MLP neurons of a small language model. Each row is named by its layer, matrix (gate and up: input weights; down: output weights) and neuron, and shows model dimensions 160-255. Each number is 500 + 40 x the weight over its row's rms, rounded and kept within 0 to 999. Numbers have three digits each. A neuron's up and down rows have the sign that makes its largest values positive.
After each neuron's rows, "fires in" lists the words (lower case) most often at its 100 highest values on Wikipedia text that the model never trained on.

L5.gate446:499545526468530475526481578507481526498547566478424441503515569490481537468495552546476481540455484443472497469431577473494541489568547462556503493557609519519518469498513433516435461511538517415481551530540502479518556472489518468466402422532480592512452513494548533534424450498467492446
L5.up446:482506498462574519499565506425486512501474509466541525417564465468489371493514484523498522504583506465490503571546484501486559555526517502486495486521464536526481475528493499518495605488591479508505574543558600465493558531544518463600432573466524386528510555521557508429442485490524483594
L5.down446:538483523576467496491545477440534531497516432560522487507466513543520501504539522531549475532516463501530543478551551524492487484534450520500550411485478508538462537526483500483493514499423480517545446491536509484475472509472478481482533506533477487450480530532503592512474565548543483528
fires in: "this", "these", "white", "one", "same", "individuals"

L8.gate364:597441535470472529525553492478464530481429539522477522518476524496558443553550441490434480497481524478525506488446462513505484523499558469540438464535554529550557546457489536492490503526476494485481534448486488488396486503466524544457475470502460428533508466536469482529500483533463542549
L8.up364:529535499471481514498484561512513502518457480493570446426541477512540483452564468453429466472460475510510553505453502563496462529571470533460504522527496507548417516523531445467497553500523542585527564494484456593477525539479497520506518532491485506549567490449483475465542530568545495469
L8.down364:448502438497545520502529469509574467484537458536497515467465459521525515442460414480498529479519558483483590505449558526534493579555454529404525481490515517531520486490501426525478512522543498523495475546476435551525513464482504477519412501528498483551482566547455510492543521561498516482
fires in: "united", "new"

L5.gate445:507501504529472510551452565483517472471499447511498482571490477440489462530456533500451505496532524530490421492483530413528520552555455468457465475501454535458413568458448523546492477482533500520462521464585552431452471482525472474493482473521503486468466499560462454519484540531539498485
L5.up445:518479463470516528443529503515482494553507548492439448494505530515493541533564525544510473457582452519478559531540521439521462472486470480520487561485527519449540515468479590510431524426492471513459544431468557529492446491519557555516503506513519498462528473513415543482453497497577471466
L5.down445:472484534606515480478553581504505526511399583560513439499479515490509465483531501474518502526487518561564448455482520561510518476470472512565446457384519475471534545516427512496455473522491534479504482583434507529491519526450508561482504463472527531492528614479499526514482466526510486495
fires in: "can", "that", "who", "may", "might"

L4.gate10:456569523440519488520518559438487565551506468482539548549529535521444468491570533564475402509487416471477502530447471467461469497481446467538493455516499527506520463445524501509542538521479497456532461545552515503486500543540497509498516460471498488492483576503427541523499490498547570459
L4.up10:402513522464487493529488513562449433525478493413515505507447496521550475507593536485542497522543514451495535472497427536506564549506449501498453609529498589550502504515513508454515573541542523543529572451524418524558556484489571539504538533470461497540516469544499455583506466530552497529
L4.down10:450543553455590500511501484497546528551569485517582463434503485518575442504469451535516506535569456514569498504512430529517525494578551488486422599539446482510502524511447565432483518554556462522479508586446461492459529514550494522460478408466474463469539495461479401535539503530466418448
fires in: "of", "to", "united", "involved"

L4.gate30:476513504482530510481535547522519517468579561496496521586480572626484551483479551482487483499474522554574462545457509456483504490522461434474476485585471532482407538529451456505520488545512454576527483545451481386558511487516521543485437445478528519586487504411499525529444454501453531501
L4.up30:496519515466494544480461518520544480487530538471500420479456464499439575521522402442447473433569458476574463466445476465477559505531577479533488501470479498502479548488532610553509570489524509454496503491418573511444573532486448523524475537499447518502503555517458568418496515497578474486
L4.down30:405478448486481521555515461536543561529481456490516476477477424513461531447490505533512539515518433540554558486475525479471482531522546512483474480444484481432510497442559538538505553466549494438490483471463538472493490507431505569447516516508495452422447476489533443445534516551565474532
fires in: "at", "prior"

L2.gate467:478569516555510495500476509461469513532484468438345442477487549412503480422537515489475438437429502542557532450469533508493468513368475478439421500500588430476549519516510496441415510490445488497500541445486494515526448500520532507437527498544462494575505551474437528450553477531559521473
L2.up467:496475460503518432566411489502462539425463437506509462470479467500549520527520486560512526554528528515498482501531528585503531497524475525475513518474489560494602507475522441536509502447508523524417495526543539533478538466524492490464442510506433386530441459485544503456572502537547436482
L2.down467:565529435492498510517498440447457518527526505500484490563470541576541473505447493477489533497530489453528501519504468521514444488554472507556547465524511480501472532517598591540465584476476464467418463490576420460493537490517449451505502542515549520522507499547480491492496511523509573491
fires in: "the"

L8.gate358:491551495474533550465499501520502471560488559488454445449440496453487520510507535575574510564534406536467528507463501499475523524573573464407498519546443497473513469455516587450524482535457534551538466446475541548495512501493539508481435503516508521456421433472483603567497528524531505490
L8.up358:507518485504551431519533509510503506488533492434553485488501509468452391495492522529504468462587536474462530475547538432517440531493522466483512464482477466428445549477509442498474473519548496433515461580558530468527607545504481522494533463477460438478493521468516508539497507543482542549
L8.down358:458512490498556541512509524514551472505508511513541550545533529455543485503468482546533499501465463550473581470506525463535508533526455437439519558501500521438520440486469636499486494581477460515498551521437497441476489531515561447493509517416514462538498441481504558580527489490458476537
fires in: "with", "to", "although", "while", "despite", "whilst"

L5.gate50:479467514559498499516486551468540521514502549550456535509538529423442481507473525468509467601536510562478456440497549493534476492593456429492484473487512515575432497485536541479472457551423507510566580424495454435486437502427554506482525473462467557471402465485549503511530550526453551473
L5.up50:496490512547591433497510491520554520491493510496495448521482547565543514464497431470527489510475495561436502506505542522463545456467533551429573577512455502506444499494465475471530517484469492435484528403569445482481535521426518534498531510533531493491536482506470551489470511512574527478
L5.down50:489533503505555432430526539479524502512497525478574512520502500415540482392492437522483514491503444462553543484506532559483571521426428516499518538491467508519422543528446548459470456507570530460530499490505483512558473493427459506494471447425512447496513501472467545509564604485557497527
fires in: "on", "in", "one"

L4.gate286:540525574466518566460582467461462501514453557510546513510479521512509434526529537479475469440431474518535485451492570483441479469500529492482527446492462493544444472488444546541512583547556547510417495486539560510481487488483530558465506493461474585517575540445536481512574485496494569469
L4.up286:430494579520494575486583531492464592491493480509538448439502536602375587516468442489467497511498504492552501467487509495534495500500554545497450476519557492446510525432481515460479535493532482542489489505513517474445497547454450489580540510482444507512528538521502479421501506503492458512
L4.down286:432542514412537525566502491526515492470494498509388502505504520501519462521506457462591440527435502555457467479450517520475470503525510465493486476509499540515543428515511540551531550470449533507445503523502464526507517469444497509476467491512519505481488450524511493515531496555465464501
fires in: "18", "19", "20", "17", "16"

L8.gate103:485509518513507448526506538507512462486514492492447442500457512443372479520557500545459475464560455486474547504478525482559474525511491412523551466537420478520461529479557484485455472499478552509541579479459490482472482488450503558485520473529524536454494561471529539428434472411435533487
L8.up103:443504564526481494495487572562527472520551528523488519599473489460499533521452475521504558528522478502449463438481524497487526483560508493497532505539488538498552440479499458482461460498469578389516492452523456485448555512490501539491496460553440568473449483520494535496474515521381480512
L8.down103:506450499514478458462562557561505487525497500462471515551534542470521533573430479537546559532463436527474573572544560485528527554510495522476565501524512497483518462529545510503472501493471548484397516489531544543517484529479468475470516417509500482507424490527451563498533500526449454528
fires in: "when", "if", "while", "time", "because", "although"

L8.gate354:520468522501463512436478462541500461498535471505470490585447502476494507471532544496497453567449454488597475521455492524430490471496492454478398522475527527546452539444581496539444459510489494461451487454487475457496501459439426493520448491501486581499527501521538485441498519504529503454
L8.up354:428505529494522556481586504422488487479474488425527472521505459463489448523546522529502508473493540548432497533504475510477455434512519474489526534537440502466487506493520492557435537546536571516461497466468521557482491462489438507463576517509465461444450417437502502506513483462538507492
L8.down354:542474520453484490411514477529511513520504575513497486556472443527594565447529518461471495599446427497568497503493563456543475471517485511543472545507473552529452523519577546515466479538505476494499480507508508473444460437429452449483474463535472560447502501500475539494539495492481470482
fires in: "its", "his", "her", "their", "s"

L8.gate38:468499532501532507488489523447482568524439483442530499621425502507473441454539524467505464494475478481458494458451470436523473483519517420506530474609437429494510490457469488484474471557449561422517464475528462467496463459486458517481476485488410435476517486541495549511502515532490492456
L8.up38:531542499504468519505487553545470498461495435448577524528484527436556473456527465480435409522490462503518572492416466506522471464507494530494404371523438430544442488475472507489538555544546497577496511490487526458536431471520466572491558510474487441451512502515443481532537449506503483454
L8.down38:470447544543513489540448566550490483513513537452510448457529507534462480427515457478430511454465522463448469550449427465456514559537468504496461483509535510527539491439408594490509544479490445538562450588441524488505474472501464462546572409485519430551516496535463507502540516499499487550
fires in: "june", "may", "july", "september", "february", "march"

L5.gate447:499541547497465495488463524558514515523432513558528503449524515421491493491553489513490479449554528499533513482437469503495530529502520558418534453487489465414471572463515504503493423474450481544568521514470509524511482493482515524566518532513491526498480510486422587485421495418533519534
L5.up447:485520512600524502527488514517475444533481506479478545566441475466482511469514562452525528416439554538481480452505585519456578496557464488505549449538477509551542520544504525496512477546606500570496517519573558448467443552537529493577490506448519504447455488528439555421579467531455501542
L5.down447:443491570474494515482553472523514507538536476484441514444473564508501503467477453558533533583562460497515534530483511482469496535504561544504525442506533501533482491529527504465469471548491500514543483453440450533489484502509567487502449513560481524513491466513573539486581482565447549486
fires in: "also", "not", "first", "still", "often"

L5.gate386:487508495515465493500517533499494549553467494480446577512483509543477526438555493509489475521434559593521472523493435545486477542590467497484517426530509443511563495438582559547497490539546467576520533498502488547504479550466497482493497488456482464529532484537509483480479519490511533427
L5.up386:451450540536518535533457534524530534552454444486591452474500471491598493413510514502534451429429462472574460513479498490431486514495490449493479506495482510484527515524448557486491475524437492512516530533478527544467556593491533432504542508534531478427540551580489468451528602440464463559
L5.down386:471532553470430438465522556534434470480515429567535522554470546505520557486518497496541523473474483520512489515512512521495515497508409524468570513552514481507464557498541473447473485528426540519587473434506414427518388478552525487465422490511454479488467550439483521457487491498585469519
fires in: "not", "only", "female", "still", "newly"

L5.gate123:513573494525493481443495562506502486541516562536510528457539491479481530448494536546533503455451470569503509434542466497457431538569442528486545470495501538509515463488513487469567509453503469482522512414455525514482545541462465453470548452561535451449495457510452510506418510524433525521
L5.up123:470485474511586478447507508479553582465493539558445542541502531501530547503487473577470476491491577462514491466442491552585507547514549519503464503472483562613547482543477490552473499469466464396490518473464547459479505525469485494530504481477470494450467487510633504472497419543549574512
L5.down123:531466480527555504490483578568582384490451461517528541487460433407505506442455462514526467487408453527479462484512473519483502494563543521604547532483523506472424515458474515483498494493458537498538546487512568503451481546552445462499516436517542497466476539534536558454487465520511439552
fires in: "one", "on", "live", "writer", "given", "another"

L5.gate411:479478518438491513478507440506458466447483523493485472542468523458523484552544526570500495461520509557561463549532495460575569472468456547571477435499459473506498512500562507505558519529489505505518430440477468383491487528526484543493513463558538521474449498495537498575488522521567493486
L5.up411:530549466429539527438466521486489484499501486457544534532481573531516516544560495531524511545496487442537440463465489520441512503523452477541490464460456507541518451482461566537462500530456433497471505519488452484457465484545466538556494558505456492534451537578523513513535437492451497538
L5.down411:553518492486579583497462500498505458499441517487486501557410464456460466476463528492540538566570494500500477429480534538487511500484522473459482491416554476504529481404626507520527482486546450496481613473454499596522479524503467508548506434545501434479466535465481445486499517563492495524
fires in: "served", "members", "role", "member", "working", "captain"

L4.gate175:458515520470400482471550581530522499556480493531509521449470548503596521515465488557474441476508516516460446460545449555490527579514476439487437528537455523463484541453525528515493506512488508516510519557576469542487490516516434531520481519484534551445496480507452535472507508505484527534
L4.up175:493444463539596428455518502458507451558529546539497479488519561505500499475535605463519449545565459402518525484467505438445476500526494487492615563467498493435513491446526521469467572538499463534517468527465568493492505548561498482469456554529475486516430545500405498568502495489484474546
L4.down175:462503549492443545495499433573492453523477545526508524512540546519513503464470473476529503532538534507465507513485512498457478557465526478539565499463541473496506486476523516463540467518469450522521498509445454490461501552535501549436483500483496509528539461483444517494577475431493444524
fires in: "has", "have", "currently", "generally", "previously", "formerly"

L2.gate468:521580519483496494494508612464562528485525484472548544459480528489522549493490476500517387497529516514527528459524510395442531470482520567541504451535484513536426469470508477517495462538532504536446514434489523479482485485534487438455508469450511493506526434532514518453472506474576428518
L2.up468:472523479575411564504489450493520486526496509460456533484553541432472491508475522435461450503547486518461483458401559485510489526493475473449467500447541576405563489485499528484548549530582511549415520517522491555473521484511548517482517519562479589536497464443519510509544549553537496509
L2.down468:413473501573425501470558511513559495441474513501517436475469470515522492510485497496459499493507524468510535399481469560515518454466506550542485493486492491558541439463466437549487452512497446449361556455596428463449432536490513439480493517502473489522440545514516527579455490518510485498
fires in: "the"

L5.gate356:546498524446460522551514458476529505467574524490497487562517515477461450471531527538527475509594497518486453463415573518495445435487561453527500499507530458500473571501510514492535482418466472518465549406549506515514494531520520476558526451424443544440437530487560562487442551502504498470
L5.up356:460439448477438533510550579460497518568508493587476539496481490425462601528482540494535465506500471497471561527505504450501512465561473484542501513448462578599463486478535446507519477551460486519495511589491550485507529461455424574530512434485481462480438506488462497483429588473485511496
L5.down356:466432498495455496471522531507519498511540460474434403562550476466537482497449517503526538480447469533443463535524558521443567477529469505464479504419523467478552491541505541507489464444498540495427467493529511511558517536522526549464480495489493530469512515502504517497556406483455544534
fires in: "which", "who", "that"

L5.gate33:446554519515508530427515608492489449492569592490539518501487482542426474500545519491465466432572490503523626500501470454518511493483456480540422543507404484528551470490522497541594516492504464469445511459486543483482456506526474486512481486503548533508494517478494434503513487535515480514
L5.up33:548539477515539509501514531561505516529537437539492483560541476467550486538445573464470484520531516471444446497514484479532467458503524471528498467465430494463519500493498534495521501564445471551456547549592435451508477592491546513510475504534525468535490444565505530514482471449497482442
L5.down33:547511509523495501588450540505481457496502538447502403533619477492525470416452489435468513480552480464553500445560462579493504484493542464475504482460532548469533451551464485501542499496510438464509523523525534492509502520479562540534475484526552593547540554494519458480539499477532460534
fires in: "award", "awards", "signed", "than", "awarded", "sam"

L10.gate93:463472523481489518480499479465534515489528424501475580566609472550540553510457507550418523563495570418508460454558478507545509483457491507483542482487503537457459504498519529507515536512467549412467555496505452496503527470506485463563426469486499516477482493522476471519512490513480402460
L10.up93:495440469515485498447437460525540471586511460531546391511444512463554486520495429530460470508485495481540475518508440542549541437476473525512458553435470540527506538587525465417505514408501500551549502501486505403512541522497551472576492507459473453567525453450439479502537504515503454475
L10.down93:438529453472551506531534520444530512522461433483432547532563488507506439492538513547498591599517562510470481484490563510408502526505507482476541506462508452513429533494466585566431452512488506476429471489503482530486512499510447485473460483460471592450453485505542409541465512535450483511
fires in: "producer", "was", "produced", "production", "professor", "track"

L8.gate59:485478548631479481579507546365562494546496526544503484489517489501510509546485538482546470556473501482508477456497547455522552466515538419565483498513494569500498540530508511495518490570457502493456505512529403466497466496464579512485509441459481516453494453540503484555515582482503491515
L8.up59:479443456504511424480471517550499463537542524489487535448500482489490431473413557471457612548495476491537480520552507489446534590487510483523489526486522527449570566530483545481486490524554479518474514496525471452600475467570536499450511538525520523461503480538516561494476481493528433495
L8.down59:542471509470552452541538496513516441504509468494521516540558515469499455547462477556501506456481483475618527538519491546495517582477514516456483492416552457504492540517479474468448452518470474513595560502474484459548513437464553505485493520529436504500492462506458441500446516484472483489
fires in: "and", "since", "to", "graduate"

L8.gate63:476517519523518474490485474494469456517485453469489439524528566554480502485472495562418481498481496471484489524461513416510506422468552542535526564499543560532508566439598522385487477498433532530545477480493531562504494510483522455509526475517432494469442475557489473483502517512422579417
L8.up63:498538516460562539524525493496496455493424521498530476514456485505484503614465455522502467571491501545482514529479538457540499562419585480505527574501531532441455540482557477526504484479467515422473421521498448559435480498477523486514540507468459532498455498489498558526544516458476545478
L8.down63:494479417548504509499521459523511447478481479504501474458468522497481518502480449526502495532568540512495525509515475491512481571466514589574533480524485568496484467418460535509580517475454511501513522457570478506545454536463515469491478554530534498525417524476457516510579477480472580489
fires in: "first", "second", "take", "third", "last", "took"

L5.gate372:468546545444478458570486515508489438509496519478489417546504474493521490465491480519563543472564539433511570482500532450468580511503555424505393477477493473523432472461487498514564510491463501423496436451439543506523510510537482511519477501523499572477412464484489517555482494449484506514
L5.up372:518539466500476474528463532491556507518502527456483478590497472519534508525526474521494486521570494548552496441467466460513534490538475429548560454573505443519563480568471502508566470501525448539557536570466509490542498517472554553454551452488467509405440482476408490484496531499565447472
L5.down372:461498460554528405490563472468563420486522478480448513497513476529510530558547470432516483544490480546486529594485482549400513548575478582493480508459438491507427494448479475496451547515498531434490504467560495470470451448563467503519478517511525526505522431482482484509527517536516516537
fires in: "as", "including", "like", "with"

L9.gate283:485559519465448566481490518522458483524439482561474517581508481536507493467513534494477498527450505531608469506495455531496462544550506472516515511492505453505467489440598522490384473553506453525457503468564465504476506419456426437530482561495459537505523477503527505502531500471483524442
L9.up283:347489509540583471544530466441564574479471544514476554458521489515504482512480501470537482477556505448452566523511454483562488528532522398477503510518530491442526456558400477505520517506548538449498524434492471545485545488508531518405522499490455497463429494472425529532454530481546451503
L9.down283:546513521492500580452535490477521467477488483520516507519521493506526510467467540487455529564455518453559437511488527483503478530532495533526535563521485518568439473519541549577429490456547443471536515549520535525473492445479472426509523512454467518532478472508544453488493510530455547444
fires in: "his", "s", "your", "their", "a"

L2.gate26:510481525545480481511501570457529529502440482495514555452468514508499447476465525516511485470502509498486429511486558558458516548518469473479462503486519489502507432435535518493567528512517527540419508529477547490570465524558529496479500518528579577542549458479540467543441508559534478551
L2.up26:430600520534453460551572494538530440488537431522571494512572485496434536500535456480548522528553478501540567462457503428493516552496512506481604458513576515497559481543494467498449548527488498419454496431491496562443485502550473518421474529486468482494492471515412468555541452497559454502
L2.down26:502511521527406543507531506527645424490488484480502530519490476514441453466533500477505472500526479489578497464494441486514492483474503511479473486500508479506439483508549490483469504558479432490360528490526519499502483482597457503429475642438465458538485550535510491550514499540552521494
fires in: "the"

L9.gate331:470465550522514534474562521517465567498514504523572477501421482517502515478585519523501467499503494537510556489466455487554454434497531497445460505538415483581518472523539537436561463519494518480499456480521448464494442485459484542566509518488467445493490466450509469593498520525478531499
L9.up331:455442499567552531568554483479499520490499462422524478426531535521508416476489537490510454442503523460486489513537448531458552495518450527507504528485408517565413498556470500402483542560492517576453441483485420529506538431503501587504451482471401505518485580436474438516523499601441453542
L9.down331:521525471480535546477538488460425475426505489462480519546522492446481526473538472504489542494459564557554547435473510521459510534516438546538472522500553472494588529522479514523539527561573501528551511467441445522540432499432492542506512567525525513547511489505493524442568478462515512474
fires in: "new", "in"

L4.gate289:536548519594446488490512561544490465538468518536558542416465506540486476489512471489463456471582483486430487482481520482408496501498457459552549468502557487577548425447498446475520557533523459484495516520539468458497493497513519583485486414537501510494597536529471501532502470511459482575
L4.up289:499500555518435429480504527419540449473587566506527493513528468494480517500536461498529508455469524481529473503536526488433474498520475461541498472556580523515487456500465545480487513553467514637540552498553457466515495545533501617582566495478502500477543523458458531477550511420442528489
L4.down289:490437472491482499548517424568525512527480431507514457483496565523543498524484547491503463455458510411534481528523519509529516562507501561534519505495543545549523470533554534498539470452556491408493486551467479537496521453526486479498466478514486523488473483524439516609552459413549446546
fires in: "has", "have", "had", "having"

L8.gate213:586444505505484543471528534510461470515494576496497468462515520524502521462543495515500489532408458528553447514378569432514398522552450524553500482498472489465520412429561511496537503496465512480507458452551454474385540424507406456523565450458556545518455495509510492365494515546465490521
L8.up213:528595497550534494539500581469478488491493512472493477490501550485478485501484455491504440465531533544458521577543428495571431535551568485531466494493455576541538523481435486523534555455554482493502419519477576566514496500478467484557515472548528411496552492529509606515499437465508530507
L8.down213:514557505489504504567580482538525480464480480543491489499463532520478489515460434511488479552489478452484455552526459444457464489487463543471496503473473507560475494537496480520536535528565493493495493536533549489494480481483470468515491450500530560498461434452472580486463454535536564499
fires in: "one", "this", "same", "each", "every", "only"

L5.gate168:559457553502480489455537513541524545507443477478564464447508520459457526482531544524451436420475510474559512471493548446515415482526593487459492418573422478531539490451524517430565501501483496451460471491517580513438462448454454532525418531538523495444534525531500530471517482502447605462
L5.up168:488557530554449444552519473484492490560505513516564510439479467472428500423495572508503494516545585445559487512488462468463401442462562475461499461538470467475483476520466526532481532541547528449467492508590516538439494499521507590460495527563536481456530560440478490537476470552552505501
L5.down168:532466541530483513532485500531526399486505539431542476492505545455523483573458551443417483523514512424470499521514460479419531509400540497478566489504574538549476490438483480443446519458463475505520541523467492509518502457431455523480464433534511506539517500501525493505547439507471503532
fires in: "june", "march", "july", "september", "april", "october"

L2.gate287:485553562519448407513465527483527534503546484469506489511544498522489509451509504550565493449560475533509550489441463509455417482419462452557590517545507509525500456495523433465513517526510501478486494472531490554486501554501489528531548445463515492510508462482449518499521455496582481527
L2.up287:486498488488487519500458477510538488525504548511448518515501590447498444464569520543516535532535564528454478442483493460481459558366433483536552457476516448485499491497490456512526451470570503416416498497586535527474443572542472497512493464530517475476501492485520526567547510542467514546
L2.down287:428449437468547486476448507500472453505506541493558499520462465532507471457478519488495572508487471463517489451531438527493386525598523558568548496416458494490520492520559515521475486529453531542453521525546525489563466532558483538472482638512460424501424485450508553518510528505483517546
fires in: "the", "one", "following", "according", "fellow", "to"

L5.gate369:497602498515507461493472565543488491461477504524498506503516513579502458505547495464533485478487524452502500487427553546559476531435524473467463502514517550438533584516517583521489538533484388405517494520575494505445471464469498492521545421503430540492515575488505452491461430514468544547
L5.up369:534490540370498497504527502437492550554433491476457486556510461437519488589503508489410471465514602466526485447491497555575492528502533497493472489472451497441487493485446546529469515483525518510472496545505513477447507492485529500533540483483491545489521483505454526498516437557447595522
L5.down369:497479473597525549512514502546513495446576438523405476529539495557524461531452471505471514530541515461495468485481471451551506491469508540464503517487496539485554462463424550462475537393534507499500410472472474533530552598459534480525452519498469525482512559478476523446542506510493483535
fires in: "second", "first", "third", "debut", "2nd"

L8.gate240:555447509539513494559570508499493455518458491533515513502489525499481453512474512556443456482426452461497464489445507489412395539513505403517482524509473537484491531541544538512492517486472475496489467530460576497447541558501477522511523482423466521636473540490513414508487521484513534564
L8.up240:491415493503477475491515471471567471522471498537482470485507487474457461466446452522476452570565446468518489449454493439493548488453426536536459523523454507474474515490465512497431486638521506445420497488497485449466509453495487501462423485498523570471477515521469473464524530533488596473
L8.down240:488476543467522454527502456525494508498485480525503527501476582491484449459471504537459560496475501507544500457456460449460490575518532511540489410535523478543504538476503515508464510474546563535565495525527598453500511565453519561563522489425450477499529525497530492514479484455469541478
fires in: "but", "and", "or", "to", "graduate"

L2.gate415:492503507507518516521551618528516560490567500405539489483501535512517416513537553526529487481554429563449512525546516450466515556551450480442466492503541521465559450517534537458505545479479531528518472463454496516514546496554508501532535470474491537457527496561502428509507485567552495475
L2.up415:491531494540514414566505530456500564494506473462487515467494474491490502484468545485532472568460411524519497540467519516452519510482503534503487503508505513517602500497515456524543512473427522465510452527558531573512433529517564436412532482427496425442523545502520477497446429549531450505
L2.down415:474565521507525520465492520549545467584571471484490508470504493500557473446485539525476466439547515448554491468515488495564436488513533516466543520471543507576521589483500462456504459536512505564459512467523473505512448512446487492475517567503444527465520515546522487544554475474475486508
fires in: "the", "chinese", "of"

L8.gate340:394425495490506519502505521491498475433403515519469523516517505522469511464527459486483523419541494470499524501460525474466477502488433446559551434527545564474551570447432441464412519548470489538533540531507498497469446508465485526481521548456454466455478462501441496586458489444528498564
L8.up340:452482509512497515530481481503459457458426460498486499460440555518526492575430582528539421534517611479470470504485448483466505571494502515458560584485495543515564476381489544504461514463487546479514518494495543527431455527511578557507450465552532495458488550482468593530482479493516454515
L8.down340:465484513499494473512457496510547432593444540470482551536469463526483563491470454450561511474426556462468453525479433546489528540427438541517504498436535521548578491554512472420453469474545512468491507504540504534463458534558452476487510481522470452446461474512528503471485518462456458508
fires in: "has", "have", "get", "finds", "hearing", "meeting"

L5.gate14:509529501521518464480508533506401440542534503403482536549530417458488566541521474481540470499460473533513515520504436545492447463459462548520545486548493481395506513515523477488511495435505534487392512450482484497557478532529553534539514449487532544449452532425473467516475511521491546390
L5.up14:514440486526556496570533549488487500490458436480483492475560496438512555459551521462537494545535478503543480418510494549438554507521468476413482459554486413516501470556529502562540501517501542465485553542547467459488444580509515458497515510499469492502491442484500447537479390519555483486
L5.down14:565478482468509552506526461467517490424601506449571509510460477496507489522484465439488503555469521488544480523492493533518526452434429467554499484508542512430541485494538451484481559510525493553456574521405480515529487525541492490483448517470469588441479509495450448489479515582484525491
fires in: "award", "awards", "received", "prize", "director"

L5.gate410:519577533477467451482551522449539532562488485506533527519540454519588456509498483541427511480573455538516409474508474467490373509497562456522487518525540528442517505494493477526486491451578463502533496449526474515457555490479460467498449475547491486529493487564442587548511490527466494478
L5.up410:485437521456470458542532506500570565477549480522440523533488539560581460533504511518457465476490521474490497510450494619561464515485508541508486552565498585478482560487528482466456506493546602511429519430497435475463508518489524515523549515589405491417486478551491504456443560557477502476
L5.down410:516558459523536463490550536486475543475424537520486502559448557564525510552487450487424496497518445467509519491476479498393490465469514513512511463520484567463468465501483468561498473429501467538584448508487567490519446557489470403547505445545555536443479554456486519485465482533474540496
fires in: "third", "first", "very", "as", "second", "recent"

L5.gate79:504604543473435526505526556566449495556446539534549458535500507541493552478461506535595478529568503490495414473433563520517520462540482417531522491549489473403531407499484515610470531549483440520574529551491511551511444495523498527527472456457497509421508444497569545497479515515526469541
L5.up79:508557479499451521532548502526457490484492559505482501471509529435439605496500476461514445594538560522509558517497472481510552464485577465558523502463487539449439446534427518472460588514494501459561562509451457507544502521519502543494488518512469550499490489454421446498461440476585502472
L5.down79:480569498471577508517484477461476478449542459471529496480515484491485465549536518412518509479570493546470512484480422472479518530528473610413489528505562468581498487477516564546515535533445562504467479469486550520531553532410413543486528524521496535543495493467436477519484485429484496467
fires in: "as", "like", "athlete", "include", "includes", "bronze"

L4.gate60:501459504555504473461523439493483477480506468543506502550482479421428469489538529528535438503434503524539496528460475575497489455570509429528477466491523480481567566539437451523510489566454457463435465487499490489508490507419513579550498474484432516459538481554510485512499449493415509504
L4.up60:504584477535552458486544504550495522600527488495470550448561543529464567449448530462444506585449558492514452479556487466471462460464505527507477465496527482519507516494416464414538571454507510519527551523439495532487477482560423548489496512493524514455537506515473458517548496507440487499
L4.down60:513468483476499557534500567532616460471500415526522506491486569496543515499525482542476486518489464524494490487535494485512550440557514475540484502424488431510458446502447439504456470488566523473395503533516555501558555523499508542500500482432507523559480470478543478457522493528557486472
fires in: "was", "should", "although", "needed", "needs", "need"

L4.gate263:497483528542495487524451428473470473473499473548527487500505500503457500584524553448517489457483514424532482477493412505484493531506483510521444491496516541515519530486516491488483465549450505557487538435439600391478528469525482496542479515517543517504431525569459436518464527488513514483
L4.up263:491485537489527508498466459522496486515488496500426531537526589510462467560515503460566439574557547461478495541493505556567523426505507492538428464505543470579545486546504459512562399531460521508467447525474511563534497513504562459481460519439548484527515467498510472486474516514489453553
L4.down263:493498413430489485493507550483467511519511455512503484542534511520501560511552487616414500492411503607459522446506470510499536493541513520488524457496453488485514560447505541467473415507527418491440520481503518504472480527526401542493474547438492520522502478480501485573561444444525522456
fires in: "be", "was"